MLP neurons of a small language model. Each row is named by its layer, matrix (gate and up: input weights) and neuron, and shows model dimensions 256-447. Each number is 128 + 24 x the weight over its row's rms, rounded and kept within 0 to 255. Numbers have three digits each. A neuron's up and down rows have the sign that makes its largest values positive.
Before each neuron's rows, "fires in" lists the words (lower case) most often at its 100 highest values on Wikipedia text that the model never trained on; "fires after" lists the tokens most often just before its 100 highest values on Wikipedia text that the model never trained on. A number after a token or word is its count.

fires in: "and" 22, "the" 15, "as" 11, "their" 10, "other" 8, "its" 7
fires after: " and" 41, "," 18, " well" 11, " " 8, " the" 5
L9.gate756:158138127161188079123182099140113137109151130148126132154176089085163129103101136123126163117109159176102151103135133075119123135105111156124115149116118120140116122126119131095112184146180158111083183109130123079144164116138134142119169125128106139127127145123148150127140134144139106121124127128095105102139107102089157118133132167144125130145162074125142171146144106135162149143170132099153116110107100110134094129129120128081189156122129114132139092122124168116110147128105102115164146105147141132131066131148091124132104160175118136149139113146127098156078083138104164127
L9.up756:133115128050164155128155087148118107134091086155133129146111143121112128101128136104120130143088098142147087196118138086148142097125093150134128093156169130150185160166142151121111142108086155148133170135137130126136095078155133090120132097137137155152112143146117144117152108112140176165103145171123164108142141154148140118146178148130163149097097117090064152157152127165146154091122159100147152171108117147140098149151149150179095092161140115105116095136098151051133108119138137089124104100155127103126133139175108140101117135135093141106170145115087132149122111128147124153

fires in: "of" 49, "as" 12, "after" 5, "in" 4
fires after: "," 47, " both" 4, " one" 4
L10.gate1062:136107117129116135102162109135106152137093170162145094154153121150130115115137104133111137126124118127106128109117119155101134125139140174096111121142146146146110107119091121129091108084136169102123136130152090118111103130153145117114152102101132097164139181109116135123129140121100155137122093129112099142094102130136126116104107132107163112141112151164126135131092132067110122076109111141119110107127146153147076129153126186121137141130151090129160109091107104084144174118102151114110137136121122149191062117131141133153102120109146123102113137110137109135135138148113136151
L10.up1062:162120093118153123116162137136096134120132108135122173120107128089122154155145149150115109090163082109096144123158137115098112145170145155115115104151160116148165124141094139109122117112110135134116088124139105108140085113136168118112159145088199182165148157114151107118136134171112149159102131137135113168098110148101118090140107162101134144139171076135140138122107167102152119144107104127091105130133161100091115113195158117156141131144111108112089137135105085103146131130116141132112137120147142169133088127143113123095123113075121133076096086157101112135164146117163146126

fires in: "in" 19, "a" 18, "as" 15, "of" 11, "after" 6
fires after: "," 53, " (" 7, " a" 7
L9.gate92:131149102156163135125155153105129116115140120123135117175113116135137097193137136096147097133108140123159122131172124136157121140119153082119138129134147116150144104130096152129125118076112129119080120142110191166152128104114132072126103110139144145172116147092131136174156094117128127145093132105112092136145131117127161148088133143109123090151136157129138151146107144137132120114105124115112123104103136131148131139149089139116126143133133081139159113114122115110187156117114142108129125105128104114131088167158089126135144120110088157127108138122123113123150135085168101131
L9.up92:120113118131113131128130144110100150097089082154118142197147109097134098136110115090118130149154099088074158109175129151120143088142131128077108155177137114132107087107090118123105140079102136138130119154091120123162092137100142127148111126136140176138128175136089156180142141093111155099124135106109152134101159084146149098115125099128086133124133132129133134120092144157112103134094161149105119096151187137087088125154109124149128144128132099126136136145116120100109132110120164144102116142153115122099135087132155130120160110080128130113137126148115063159143111125150102113

fires in: "which" 40, "who" 27, "where" 14, "and" 14
fires after: "," 92
L5.gate469:076165126121074125146131172165101144123090123114117115141146091071096178176130078118102158180115089173108128097175166135135116144134136144131158146111135145142129125133081120158124128126128166148164142166136104099127152092094156116151156137114144155130109137112120102113104140176170144094125131148160163164097144109092124141148115186077124137134108138173137122145144106110143126091091107143139167169094140108137138124138085130122134121109100094130157120129144129138127145103137152134148097138147135132171130119118137124151106127130138119154102135138122106104120124107150134140
L5.up469:140108139146046140112142120137113140152145116130134111174133114112126156151128120154118083180134095123117153167173155096111105116139142138141145179135157119127136131128103135140123146142157136163155136140119109124124076148136155140127156080164153141109125132104127094157098088138101147146113124113134146122131119132125106134117131130098137132134108128147114125113142135152136152138163142136124184181107132109122132115169124094098132138129140099158120139133163141134184107153128142125199099112152127186161113109118133138162114098115120111139115113126139128145139060123117112147

fires in: "000" 21, "children" 10, "people" 9, "school" 8, "family" 6, "fans" 4
fires after: "," 30, " and" 11, " with" 5, " to" 5, " in" 4, " his" 4
L5.gate1219:138146146159141134145150110150080106152114093119134139118102063155122168142123160147170116077151123123119085127121085080110141147137117107104137131083145111132153144071136111147153144063100161153108141103115115149128063149141089178100142129106084139119143093115135156176142102190134082150117099133090112155154129107162098126140172104119131159090144102145154172118109135168141134135140163164139129169146098169126110160160124176143166120114116127083164124127106125092156123119126162125110122148133127164144150127159127155140127128122126094116128151166150137149173112166121157152
L5.up1219:128138145140194116109141149136096161154131121125148157110102113201157105154090167099151125135151137090123082105148065059139136126120159118131148113117141141125159082077108109147132152113144164154133147119105133171171110142171101114131147130170160118116126124130147164097121130132156150137121138145110102160142104126126133155150150120147131122129144098122113158080138114136103159162127119119167108131135164111120133133130158137105160118084151133112116115124109140145104162119157154113116169115142123166124103107138103090113068143137125117122123163111102124092128124126129153138

fires in: "20" 41, "200" 6, "cd200" 5, "chromodontus" 4
fires after: " " 58, " CD" 4, " ch" 4
L10.gate1166:160110128141143140128099109139089113125158088075128131167092144128116108134162099146123124133094113132121120141119145155135121131077153124138131120141111140104123131130094147105157102135065150109169125182125104129141101154139124127142185133130110118109110120173095138130117102184108119142114194130121145108148110131075118111151111107150123169145104159167078137104133093179122154119131150150138123114127118132140108119153138163138134086140112116124139117117160089106136123104153097135164137110098148134129203136147151103200143134139087131146124136111122102136140139124141111137
L10.up1166:138121124170117131170116104129113111127125139068154154118132134159129090122135128163146135115097135114129154077142106134111121139172161139130140132141110125120161103100078101144147127118114131087173112153119096098106092163125169143133117140125091099138120102140137117171106163092093102142111136089155150121139187106109151130096079121112108144085135144146103156131138088115131137140171093110183127073144135136087117119118127105133127089109161133169118114150132141092132068116132093138141120109140137112104122121150162100121118102115087098115119146129173127124142156116103188159

fires in: "the" 51
fires after: " on" 15, " the" 14, " at" 12, " to" 7, " from" 4
L9.gate1044:126119146125134110113086131097124140121141127130133140127095122128086115166111107149114143104143163141092124130146124119177137135153113106117102115095180132147095130129098134135154127145125103165138096128134114124151165118140148148122181071115137200144137142125173121142137162101123097114156124163141163163149140189078111119117129083126129109095140137088182126081121124095122124097140147113173062076156098147146126088135089162142115137090120112127102090155105120118098140116136141121147101110135094163155126127115133145109086127135134154114119104144122140144129122126117083146
L9.up1044:142173141114154116116137108124147110137123115104113135106140114122121096167143093128110139096103132171118128100166093158128109137127120143111136140152117176159094086133184124138114138126113132096148106140139124178162124112150059122140150124113125147120116092124143123114136116138115122124175142093095154146130114091135064107119112131098167155111107112134159129168157117134132163124126070138085124102080099122125162101114145141105157122125106131153097129139144145147128111154120135102153140079119091157176151137133124137129109105109147172087144101164138096156138120164138102120

fires in: "the" 100
fires after: " in" 35, " to" 15, " on" 12, " In" 7, ":" 6, " for" 5
L9.gate191:095094093133115099089154099143132146111137105122139131172161133156140103120106101112147154183106154164102114122162166153087146120151126164119099117115147133142124123134118153166125136134115131133073159112148109122107129151161126140123158055080141130173193118133146122102122110124132133133104098132124130116123119147102113141116190113150135141127126122115119122105144121110109117156136137137139145098168139128101117138119067149120173144132111063118150117133122139145140080112138152119119130146094128091136116154118130120137111132141101123086122120081140134178086090162134129129
L9.up191:119106109138154136124103142118137150153126125158165178120094143134128141142126094164151112123150103113099112148175113121141078199126096124106125143129130097166140143101157123117123175103180107155129120142103101120130135111127143099157162126142149117130077136113111122161155139117094148132134113142137145103121125137122130111137119127131102086123102130146129134141146116130091157117110089108101149097105138148070134179167154162159155108109121111122094156122127111115160156167125113163126179087096158141103149109096120116203131099184083154168130135151124097173109156147110137158

fires in: "united" 60
fires after: " the" 42, " Th" 6, "," 5, " |" 5, " Q" 4
L7.gate2:177132102147109129197135112155167148131142134116114099143084138090116143152134190164143119108118109094154109137110118140121089139113133172107116136088136101142121131157148071081162148150129147151088103166112095084116138134113123158155113122123165107122137130122157114132130127184157129162148126131120145116106141117068106144122119129148078129173146140150127125178135130153126083158123085116128096117121149115118164142083135097136098107130126116094091165116136134135116094106128123111134130125131138091156102155106159127106138108121184127109128119158140132137111134098160080106
L7.up2:157182068132112160120151124090150175159090102077112138136149107151142125086147149116137162104157148139118175132101113140123153111145102085133131177094122150150108126084139103107123122106146145088122133086093088117127127164116152153127068098156128115146124142146129155129131163147132157126119148111122159114104139092144137155144141108140149163130143148126086110151140135129108155124127115107111147093162159156072144126130143114133116125172107090135151113093136115132176128145136113165146142152110106158116125085143081146048088128144113136131114168133124099127147134123145129152

fires in: "three" 16, "two" 16, "one" 9, "which" 7, "former" 6, "five" 5
fires after: " the" 42, " of" 9, " first" 8, " The" 7
L5.gate1132:114157123152133126110123144120147128126132178160098073119130123142098152149173103163160127114142138132101130117127116108095113131129149145106101154145126098141129172150146117100131135095134106129075141179141137071100122137135155158085143109122172133100111125102137125118147176135141061154145110102106139117115158082084093167140130170141096149142129156102149103110110100155100138126138114104077148106119096116095184095141088077107090102131122074147133179131106145160130131137129129172115075149119121164158138134138129082147105126171105152136118130134120149128125146091126154131
L5.up1132:124162107093163149079144109106120134157150087155166140121103176160160072130139132097145100098128129156126105115136149193107141141132143123151148129108114187108123145096136102082098091133174126094103105143152142124139114101087121107145146146106098139164144123105146126141159115159122119158100158116102102137118162116145161126112122132153125133149134158095113129145093120091143152166169140154111148146117111163109116098189116128141118080154073095127124107148134107138154134105109141126117086102115116135085144125134122112121124169115128135109118128143140157111127184079120176133

fires in: "as" 16, "and" 14, "but" 12, "also" 9, "or" 9, "not" 8
fires after: " and" 24, "," 22, " well" 12, " but" 8
L8.gate48:156123155099111140194159138143109116093052088099156119136131122102122106103124147172110079126133133135159099119125101108135163114119148107147153140105123113168115124088133146099137180142135145136110147116148125188149145131155143119119139133156109120132122174104135080095123131124111128128107123111118118148164106088125163101123098162120138122133128107103117123140184092125131147126116158165086123112140122125174129123101130152123163131191081114131158130134125151099093092124155113122098113126116102143132111122134119139137134103145124135145084116113077123138137134145117112172
L8.up48:152150071126157149146160135168133139093096102153141114114123139170144101091089129139121126085130129104107128098118128147112135121116135107143123128152106130121167137123117122132097144102126162113107164159111118096162128134111135112161091149133104095120100160084113115149106115164157158134129126133136151075171149097035168131142132114137121147109127104148150158149069129093070114149126139115089110145151113123141137151142126082105118108138171140101147102133168142137144164123101139139122129105114134119148161124135132132082101162126127154136101156108166119137146137107145123136